config.toml
d_mlp = 1024
rope_fraction = 1.0
qk_norm = true
beta1 = 0.9
weight_decay = 0.25
warmup_steps = 277
decay_fraction = 1.0
final_lr_fraction = 0.05
batch_tokens = [32768, 65536]
seq_len = 1024
dataset = "wikipedia_en"
MLP neurons of a small language model. Each row is named by its layer, matrix (gate and up: input weights) and neuron, and shows model dimensions 80-143. Each number is 128 + 24 x the weight over its row's rms, rounded and kept within 0 to 255. A neuron's up and down rows have the sign that makes its largest values positive.
A block is one neuron, or neurons of one layer that tend to fire together. Before each block is what it responds to, as a language model described it from the Wikipedia text at the highest values.

Description: Table row line breaks. Line breaks closing a pipe-delimited table row (artwork, athlete scores, launch lists), where a new row follows; weaker on name or word fragments in credit lists and prose, such as Pic, Mil, rem.
L5.gate59 [116 159 125 105 131 130 153 112 158 104 131 135 208 116 116 129 142 154  85 103 142 133 115 117 127 157 167 121 111 165 105 126 144 162 116 127 128 123 122 130 133 144 127 127 100 119  95 102 151 113  72 166 107 130 134  90 134 144 126 162  98 139 139 157]
L5.up59 [115 143  93 128 113 148 127 142 115 130 172 120 142 154 119 169 152 132 145  84 161 108 130 157 160 134 121 132 106 123 123  83 120  82 159 117 130  97 121 136 150 109 129 179 134 137 151  95 112 144 143 123  86 153 137 170 125 132 110 140 113  83 180 107]
L5.gate116 [ 87 130 138 146 134 121 115  86 109  98 161 120 122 126 114 106 142 142 162 139 122 171 115 152 107 140 160 124 111 165  60  98 173 168 156 130 116 131 123 110 146 129 125 129 108 148 139 106 135 134 136 143 133 110 110 128 132 131 152  94 111 139 146 160]
L5.up116 [138 125 137 153 118 141 137 109 141  69 127 114 126 118 118 106 108 123 119  97 105 139 104 159 108 126 176 125 166  81 107 115 104 173 135  87 133 102 146 111 134 116 137 109 102 152 110  97 129 153 146 128 140 122 153 112 104 153 188 145 111 127 111 135]
L5.gate120 [130 119  77 123 116 111 119 153  98 112 133 112 143 169 105 166 137 103 126  94 148 203 105 157 152  79 184  97 128 125 170 137 122 160 146 127 161 129 111 132 191 128 108 100 166 135 143  76 127 174 118 110 177 129  74 128 158 131 116 154 141 114 113 154]
L5.up120 [106 136 173  93 137 139 111 139 118 127 156 156 111 114  87 120 170 125 114 138 153 144 122 130 149 134 114 109 140  96 117 134 131 129 170 154 177 144 171 129 131 134 100 119 134 139 115 142 158 127 124  86  95 169 116 119 152 108 131 100 123  99 129 146]
L5.gate227 [139 132  75 105 154 140 119 159 121 124 128 128 142 151 127 138 137 119 105  90 161 107  98  84 116 113 139 119 125 101 144 111 125  83 117 126 104  92 141 143 126 131  87 103 125 126 107 128 151 170 124 148 194 148  67 101 156 137 132 138 138 158 134 141]
L5.up227 [164 158  98 116  94 126  76 122 137 131 197 120 133 131 148 103 125 119  95 117 160 145 133 127 112 103 147  97 139 111 127 132 101 130 122 128 183 136 126 132 163 122 115 129  82 181  93 127 139 158 105 130 126 137 118 114 134  95 119 153 115 119 120 130]
L5.gate355 [118 146 119 143 106 166 125 101 138 126 123 134 105 101 124 117  83 103 146 133 134 108 146  78 143  99 136 121 134 105 148  88 157 117 117 131 111 122 118  74 134 148  88 103 137 183 128  80 123 142 158 117 176 148 141 157 137 128 110 145 158 137 117 150]
L5.up355 [ 86 141 137 159 142 106 110 116 114  84 164 106 151 120 109 105 104 134 123 156 120 105 145 133 115  84 111 119 129 157  38  91 123 152 124 123 149 147 115  95 137 110 165 159 133 132 133 115 119 144  88 124 121 116 134 121 144  89 128 112 126 141 139 181]
L5.gate529 [131 147  45 121 113 137 172 147 128 109 147 110 173 127  83 177  80 128 131 102 120 143 139 153 119 103 173  97 132 174 126 140 161 118  80 128 154 109  86 109 130 126 130 107 140 117 123 135 147 114 145 156 118 164 136 111 157 151 136 162  98 129 136 142]
L5.up529 [ 86 104  98 118  82 154  92 142 110 116 137 120 129 170 117 129  78 117 134 125 161 150 128 133 154 149 116 109 128 147 121 130 145 116 110 117 186 128 120 112 147 117 121 148  74 156 182 135  96 116 113 110 116 145 140 123 123 126 171 108  89 103 132 122]
L5.gate711 [102 149  60 154 149 149 119 152 161 102 148 129 129  97 143 142  69 158 141 123 136 116 116 100 126 112 173  75 145 107 128 126 143 133 171 138 124 154 122 124 148 113 148 131 161 113  95 114 105 136 103 169 121 106 102  71 119 130 151  79 128 104  94 167]
L5.up711 [108 132 144 153 131  89  97 125 141 127 135 150 144 164  88 106  99 122 159 122 126  64 130 101 133 115 125 115 109 136 151 137 132 139 151 116 189 122 109 128 144 127 178  85 127 127  91 172 100 118 149 139  86  90 156 144 112  91  91 120  71 126  96 116]
L5.gate930 [ 82 147 142 124 136 117 109 203 132 113 146 162 152 146 117 136  88 132 135 161 148 113 109 109 140  85 167 110 149 137 133 117 155 136 128  86 117 115 154 123 124 153  86  75 130 140 167 168  96 134 104 100 160 115 103 116 140 104 113 156 103 115 143 171]
L5.up930 [108 118 116 115 108 110 111  99 114 142 117 127 101 138 129 104 169 108  89 168 159 129 140 163 127 197 130 130 164 175 108 113 151 125  98 134 157 115 137 153 124 127 122 147  94 171 107 145 138 147 143 150 140 134 137 123  95 143 138 118 158 118  95 178]

Description: Rank and lead words. Words of precedence or leadership that open a fixed phrase, such as led (to), Top (40/Secret), World (War), Vice (Admiral), Grand, Best.
L2.gate219 [168 199 132 113 151 157 147 160 116  97 100 158  89 145 134 123 130 122 153  68 113 146 123  99 144 144 127 110 119  88 146 112 154 147 138 142 130 105 123  97 158 103 111 123 142 113 101 178 102 169 118  96 113 173 109 161 122 126 121 149  96 116 132 137]
L2.up219 [149 139 138 121 154 149  78 125 112 168  98 162 135 102 129 148 109 120 182  88 119 105 183 130 124 127 141 177 158 102 107 172 124 121 127 173 124 131 150 121 111 120  98 137 151 113 135 125 135 117 170 134 144 139 106 156  85 112 125 107 131 116 113 116]

Description: Table row ends. Line breaks after the closing pipe of a wiki table row, above all header rows, plus numbers opening cells, like 5 in 5:03.
L2.gate698 [123 153 139 113 107 107 125 103 146 156 155 149  80 128 114 123  81 147 128  97 144 152  89 103 115 102  91 174 151 124 141 126 146 156 138 127 117 126 121 140  98 149 122 142 194 102 136 123 119  96 105  92 135 105 121  91 111  83 116  91  88  93 132 196]
L2.up698 [125 100 145 130 158 110  85 181 122 104 157 146 108 112 110 152  97 110 116 167 133 144 134 140 107 110 130  89 138 130 155 119 110 137 146 144 108 149 139 146  88 133 118 114 113 108 106 141 144 107 158 119 142 148  91 139 108 182 151 129 106 115 103 128]

Description: Wiki table cell separators. Pipe delimiters between cells of Wikipedia tables, mostly after number cells in sports career stats and election results; weakly, dates and "Sir".
L8.gate70 [138 159 146  88  98 156 103 140 138  95 149 120 149 126 125 113 131 154 134 156 121 106  89 122 133 136 120 134 135 153 139  99 117 110 134  97 125 128 128 148 166 108 139 147 103 129 112 139 138 166  96 125  91 117 109  99 134 122 120 128 119  90 109 135]
L8.up70 [133 145 106 153 110  99 158 157 132 136  87 125 120 123 134 151 121 115 122  90 153 119 150 101 131 135 120 157 131 130 115 125 130 151 121 133 156 102  78 134  66 151 102 118 114 132 165 161 108  68 150 135 113  91 153  96  80 126 111  88 161 119 139 121]
L8.gate208 [115 155  79  93 138 155 103 124 114 139 173 130 108 113 146 104 102 102 101 112  76 139  83 166 139 138 130 113 115 162 112 151 103 176 156 137 164 100 134  89 155  97  96 111 137 136 160  84 133 147 127 126 107 161 167 162 138 155 130 177 131 119 120 135]
L8.up208 [143 121 111 144 154 188 149  88 177  99 117 142 121 124 100 109 107  94 119 150  95 160  98 148 121 117 151  81 164 150 102 180 112 149 139 113 154 139 126 115 120 116 111  96 134 159 101  98  94 146 135 160 132 126 137  95 137 129  96 100 134 138 123 171]
L8.gate302 [114 120 116 137 136 146 105 117 125 112 166 168 145 147 130 143 132 154 103 101 161 162  85 163 166 136  95 138 165 156 101 125 103 166 112 135 122  70 166 110 167 147 107 111 103 143 108 114 148 174  95 140 124 122  86 157 129 139 145 152 104 122 129 122]
L8.up302 [119 110 115 102 101 118 134 128 184 114 131 139 160 106 147 128 173 153 111 109 138 168 101 144 141 115 116 122 148 167 131 127 100 116 124 164 137 127 135 120 136  93 127 107 108 143 136 132 121 160 105  72 127 147  89  85 152  71 144 160 137  84 124 123]
L8.gate444 [131 126  73 127 126 139  84 144 127 107 158 113 162 170 112 116 141 106 116 133 168 148 104 147 190  85 124 128 153 145 115 149 139  89 139 113 156 151 129 133 161 145 134  98 136 133 123 119 173 132 111 127 153 118 123 117 130 155 165 129 145 138 132 146]
L8.up444 [132 111  91 162 113 142 139 165 151 148 116  76 128 132 127 143 175 169 139 134 165 105 117 149 164 138 114 162 108 116 116 129 112  77 153 172 133  99 130 130 141 151  99 136 101 186 105 140 135 118 120 122 115 131 147 163 163 132  99 138 142 150 135 153]
L8.gate616 [125 105 142 171 137  95 101 123 144 104 141 128 140 139 136 105 164 149 114 154  88 138 149  87 140 153 121 128 158  99 127 126 151 142 145 120 120 121 118 131 158 117  79 122 102 120  81 161 148 171 143 112 122 141 113 113 185 155 133 143 139 125 139 170]
L8.up616 [115 129 164 142 130 153 136  74 163 128 158 145 158 120  95 112  80 104 115 131  93 119 111 124 148 124 132 104 151 118 138 156  89 152 122 115 112  94 111 129 103 153  68  97 120 126 150 122 116 108 139  83 145 136 127 126 103 124 112  99  94 172 112 101]
L8.gate778 [113 139 139 110 141 131  86 109 106  90 129 122 126 124 117 142 132 158 120 147 130 170 145 143 111 131 104 148 137 177 132 135 123 121 159  97 144 121 113 100 103 110 104 161 132  63 141  99 148 141  93 118 117 159 160 106 117 121 150 182 107 132 180 178]
L8.up778 [193 136 120 132 127 117 131 108 148 141 130 130 131  97 118 148  87  98 143 154 119 141 144 164 133 142 131 124 139 158 122 161 120 164 157 110 115  83  78 146 158 146 105 123 160  87  95 120 107 137 128 127 129  83 120  94 129 169 131 168 147 135 118 101]
L8.gate833 [119 108 168 137 180 126 111 145  96 138 152 105  80 162  95 115 155 150 138 125 133 131 117 136 139 113 115 146 150 126 133 133 172 120 114 134 126 117 103 142 123 119 129  90 104  88  54 127 154 156 140 104 166 150 101 168 115 141 106 156 131 127  81 125]
L8.up833 [ 91  87  94 158 138 177 117 147 159 131 171  81 107 171  93 108 113 146 166 120 146  98 164 133 198  90 121 137 131 142 117 127 137 164 141 134 124 102 122 141 144  94 145 106 103 163  93 112 110 145 160 133 140 131  86 166  94 125 113 160 146 142 119  84]
L8.gate890 [126 145 121 139 109 143  87 145 125  94 116 110 128 160 108 112 129  99 184 114 124  90  97 132 181  92  94 128 143 102 175 128 116 133 143 113 147 124 137 142 120 121  87 136 131  99 121 110 124 116 144 125 148 103  98 128 118 170 107 144 152 142 135 144]
L8.up890 [135  83 128 151 108 147 102  95 151 113 112 118 134 134 119  88 187 130 156 127 122 130  86 117 132 127  94 142 118 133 140 157 143 144 100 137 131 175 150 180  98 133 111 106 113 137 143 163 127  89 138 139 177 157 122 169 130 136 110 133 116 135 111 132]

Description: Award category openers. Words opening a named title or category, chiefly Best or Outstanding after "award for", plus initial periods (H. G.), named, and of.
L5.gate211 [112 160 143 135 141 128 142 139 124  78  93 119 122 155 108 149 141 132 142 138 113 136  86 151 122  61 120 108 107 138 143 165 140 109 179 117 140 105 130 139 159 156 135 114 163 132  62 136 165  95 161 154 102 179  89 120 135 124 117  95 125 104 148 153]
L5.up211 [ 92  78 121 110 152 174 106 114 118 121 139 151 111 130 120 132 161 113 146 129  86 137 102 137 124 105  67 126  60 158 131  96 168 110 123 115 152 103 103 178 123 140  98 130 133  69 136 146 150 147 140  83 172 129 111 156 143 187  85 141 118 114 133 143]
L5.gate336 [ 96 122 129 131 159 150 134 125 121 128 125 114 109 116 135 120 103 152 121 164 148 105 121  68  89 136 173  84 137  80 160 127 153 123 168  89 140 138 114  97 131 152 128 102 124 152 148 123 122 102  92 136 161 101  80 150  92 145 113 124 130 136 131 149]
L5.up336 [139 159 137 109  87 169  93 109 120  95 142 109 113  84 107 117 112 125 150 113 142 119  93 106 108 111 143 126 133 108 157 124 117 110 113 115 103 100  99  90  95 125  99 159 162 117 130 142 134 129 120  82 118 146 149 146 149 127 113 104 167 144 129 120]
L5.gate343 [166 122 111  95 110 135 143 130  92  94 182 114 120 187 141 116 130 163 108 116 127 158  47  73 164 104 162  97  99 102 122 118 140 126 159 126 146 126  86 121 170 119  83 118 154 143 130 136 111 118 119 151 136  82 122 123 127 121 162 132 155 135 146 118]
L5.up343 [120 128 143  96 107 135 121 164 126  85 140 132 151 116 121  94 128 153 103 115  91 110 130  91 108 121 137 119 124 103 107  94 133 119 125 124 114 103 119 117  94 102 121 130 103 158 138 148 109 107  94 123 120 138 119  80  85 151 152  92 133 151 125 127]
L5.gate436 [136 103  97 103 136 126 112 148 156 129 126 134 148 131 141 192 125 158 125 117 147 136  98 135 145  98 137 142 149 121  89 119 133 122 108 134 148 136 149 129 142 120  83 118 166  82 145 123 148 174 131  78 131 105 124 109 117 127 165 138 137 164 132 106]
L5.up436 [106 124 116  92  97 136 112 135 122 127 113 148 133 130  98 117 101 122 161 113 115 109  86 178 147 185 111 153 115 104 127 153 114  94 138 131 119 144  92 149 149 129 105 164 173 128  95 156 119 153 143 104 131 143 160 109 167 117 164 131 105 108 119 127]
L5.gate467 [133 168 136  93 161 145 115 144 132 140 118 106 131 115 118 117 115 213 164  83 102 116 119  82  98 105 121 122 142 141 162  97 129 143  99 118 118  94 132 122 124 123 155 134  94 116 132 135 124 131 141 136 113 153 186 123 136 114  81 128 120 141 209 113]
L5.up467 [ 85 124  85 148 109 151 154 142 152  94 118 130 105 127 149 172 129 187 104  98 136 144 123  94 138 116 157 119 134  92 107  63 116 131  78 152 131 146 108 153 124 161 151 117 102 150  68 157 153 111 127  95 139 168 177 126 149 102 118 141 149 146 162 148]
L5.gate676 [123 119 111 136 159 147 118 101 115 130 162 171  91 146 113 133 156 149 112  89 157 126  91 158 170 129 155 186 121 140 139  74 155 141 126 132 164 108 120 162 134 165 135 123 145  99  94 123 136  88 150 138 156 132 135 145 107 145 140  83 148 146 147 172]
L5.up676 [121 123  82 161  93 106 145  58 144  91 124 161 115  66 144 155 152 118 132 111  92 151  94 125 142 152 138 137 122 140 100 101 101 119 156 149 129 129 106 124 137 114 144 151 119 102  97 149 129 122 121 125  95 139 131 140 100  77 140 135 146 130 118 115]
L5.gate888 [147 137  86 124 107 152 148 123 120 103  98 129 139 117 132 138 141 168 148  95 139 165  96 103 187 130 137 130 108 139 148  99 128 140 127  89 142 132 136 121 149 118 140 145 176 151 126 156 146 136 136 162 162 125 116 139 107 138 139 143 132 164 158 138]
L5.up888 [ 91  74  84 145 129 175 139 142 130 103 116 133 126 121 142 143 115 160 155 134 111 142  92 108 153 106 176 144 159 112 122 201 129 121 149 138 113 118 101 148 105 148  90 112 144 171 117 132 146 106 135 130 158 118 120  94  94 139 146  93 110 114 144 111]
L5.gate907 [120 109  83 106 157 145 119 132 125 132 117 157 146 121 119  96 158  95 160 140 130 119 146 137 136 131 115 110 122  91 125 156 163  82  87 113 101 108 103 136 173 123 107 157 132 122 131 154 146 146 115 142 181  84 115 126 120 147 159 139 105 147 123 143]
L5.up907 [144 122 114 133  99 133 117  87 123 152  80 159 151 112 136 150 110 179 123  86 115 151 118 152  92 119 158  88 148 157 142 108 124 110 132 116 138 116 116 125 122 130 164 146 117 135 101 169  89 104  92 107 175 101 115 147 119 152 123 131 140  89 115 110]

Description: Determiner before subject noun. Determiners and possessives opening a noun phrase that starts a clause, often sentence-initially: whose, each, the, this, her, its.
L5.gate222 [ 95  99 106 129 104 141 104 144 130 146 127 146  87 110 106 122 152 165 104 134 110 137 149 160 165 132 146 126 144 128 179  97 108 109 127 135 119 141 104 180 116 141 162 132 104 151 148  97 135 122 112 117 180 168 103 139 164 164 169 180 134 111 105 145]
L5.up222 [ 58  81 155 119 106 114 127 100 125  73 140 151 179 140 117 139 130 160 136 137  94 112 137 165 155  85 146 118 114 113 126  84 125 119 179 167 103 153  91 116 138 159 120 134 164  96 106  94 130 138 137 144 127 176 134 107 146 117 126 141 153 151 145 126]
L5.gate321 [122 151 101 105  87 120 150  93 114 173 139 125 106 108  99 105 162 169 136 123 130 184 172 107 134 132 120 107 132 135 143  97 112 136 118 151 148  97 121 132 139 148 135 143 135 145 107 138 123 156 133 156 158 146 123 125 148 177 130 186 117 104 130  98]
L5.up321 [134 123 109 153 149 115 150 146 130 142  93 140  89 132 116 113 144 121 140 122 109 129 198 110 136 132 103 121 147  81 133 113 115 103 151 151 118 130 144 146  93 128 107 130 119 124 136 116 180 102 149 116 117 137  81 125  78 171 139 179 155  91 125 136]
L5.gate334 [118 135  95 128 154 135  86 131 116 143 130 135 129 114 122 131  89 135  96 131 112 135 108 122 107 141 136 101  93 113 138 119 128 124 124 116  97 149 128 124 103 156  72 102 134 143 156 117 115 142 148 124 104 140 130 150 124 172 126 135 135 119 155  95]
L5.up334 [ 87 170 147 143 174 136 124 168 176 115  75 131 136 123 109 125 102  80  85 135 165 125  63  94 116 137 123 118 116 113 141 114 151 129 161 150 148 168 143 107 113 158  91 120 118 129 136 158 117  78 120 113 105 164 102 130 132 133 122 150 127 126 134 136]
L5.gate395 [122 116 128 170 184 130 152 133 115 107 138 154 110 121 138  92 172 141 115 192 103 154 123 128 119 120 115 104 118  79 140 117 130 124 160 121 150  90 168 122 134 166 112 123 160 117 122 103 162 149 102 165 137 117 118 129 159 149  75 136 119  97 157 138]
L5.up395 [107 121 123 129 110 170 145 111 121  85 149 122 118 121 138  97 148 157 146 114 116 156  91 117 158 137 157 148 116 147 167  91 102 151 100 107  95  85 120 126 120 157 144 123 126  74  88 112 127  98 115 150 113  62  82 143 136 103  88 127 146 102 121 152]
L5.gate508 [114 123 108 162  97 146 155 122 137  74 151  99 117 150 133 135 127 146 105 110 135 152 127 115 111 151 127  75 142  95 120  91 106 140 124 112 111 133 107  88 129 165 126 127 117 130 125  89 116 149 127 156 120 120 134  90  77 154 147 181 103 169 144 151]
L5.up508 [123 136 108 146 114 126 115 154 132 180 138 123 140 161 157 123 131  98  79 135 141  92 152 127 143 164 106 115 149  79 161 148 100 118 102 154 139 104 131  85 139 126 134 107 102 152 139 130 113 119  61 179  98 103 111 134 128 129 146 161 149  91 132 151]
L5.gate657 [126 106 111 123 117 170 100 161 142 142 138 167 122 205 148 104 144  88 168 148 149 113 133 121 181 124 109 127  72 140 179 150 101 144 118 160 145 106 132 139 101 122 152 127 146 133  88  94 123 122 103 128 110 139 130 139 115 185 156 118 120 132  91 150]
L5.up657 [151 113 112 121 111 115 114 143 130  92 123 100 138 122  77 154  49 165 116 121 136 110 139 111 106 128 149 142 169 144 117 133 130 144 154 138 108 125 100 103 125 163 103 113 129 105 125 177 104 133 148 119 158 137 134 128  76 103 105  86 124 139 134 147]
L5.gate796 [ 92 136 106 128 166 143 157 151 173  94 141 132 173 125 132  93 106 159 124  93 162 122 133  59 120 100 166  98 149 122 135 138 122 111 155 130 165  96 145 109 160 144 127 103 136 130 128 132 168 136  73 141 118 140  85  83 135 158 116 135 111 160 163 136]
L5.up796 [104 107  87 164 157 118 101 130 126  95 123 125 131 139  79 119 149 119 112 138 119 105 120 168 149 102 120 140 173 142 118 115 121 124 129 163 164 144 129 128 129 140 132 104 137 133 114 144 131 157 125 160 132 141  68 117 121 114 132 104 151 117 111 154]
L5.gate873 [111 130  90 126 158 151 104  93 100 126 140 152 144 131 116  98 165 141 146 160 140 130 116 124 134 103 113  75 114 164 110 163 140 106 131 147 129 126 115 116 149 110  88 136 130 118 124 123 181 186 156 136 141  75 106 134 105  89  93 146 145 114 139 130]
L5.up873 [103 145 122 114 115 146 130 142 110 126 158 150 112 170 127  89 147 111  80 119 103 155 139 115 105 130 146  69  71 172 156 192 119  77 107 143 123 112 129 107 150 127  80 125 143 129 121 174 150 146 165 166 147 147 101 147 123 110 126 147 139 113 106 107]

Description: Possessive pronouns and dashes. Possessive and object pronouns before a noun (her, their, his, possessive 's) in narrative prose, plus the leading dash in infobox lines (- Past members, - Closed).
L2.gate900 [109 137 108 107 141 102 135 132 117  79 110 147  83 158 126 120 136 108 141 111 143 159 102 124 106 119 149  78 125 121 136 143 157 140 129 122 143 123 123 142 166 112 105 111 130 116  86 129 166 107 117 111 126 147 130 128 144 109  93 172 141 102 122 150]
L2.up900 [124 110 138 154 155  89 151 156 115 134 122 112  99 159  78  81 149  94 116  88 163 130 121 128 152 157 146 123  95 103 135 107 150 103 114 158 157 157 115 107 109 141 124 136 169 109 127 133 134 127 116 124 122 175  94  99 144 142 162 122 107 115 155 124]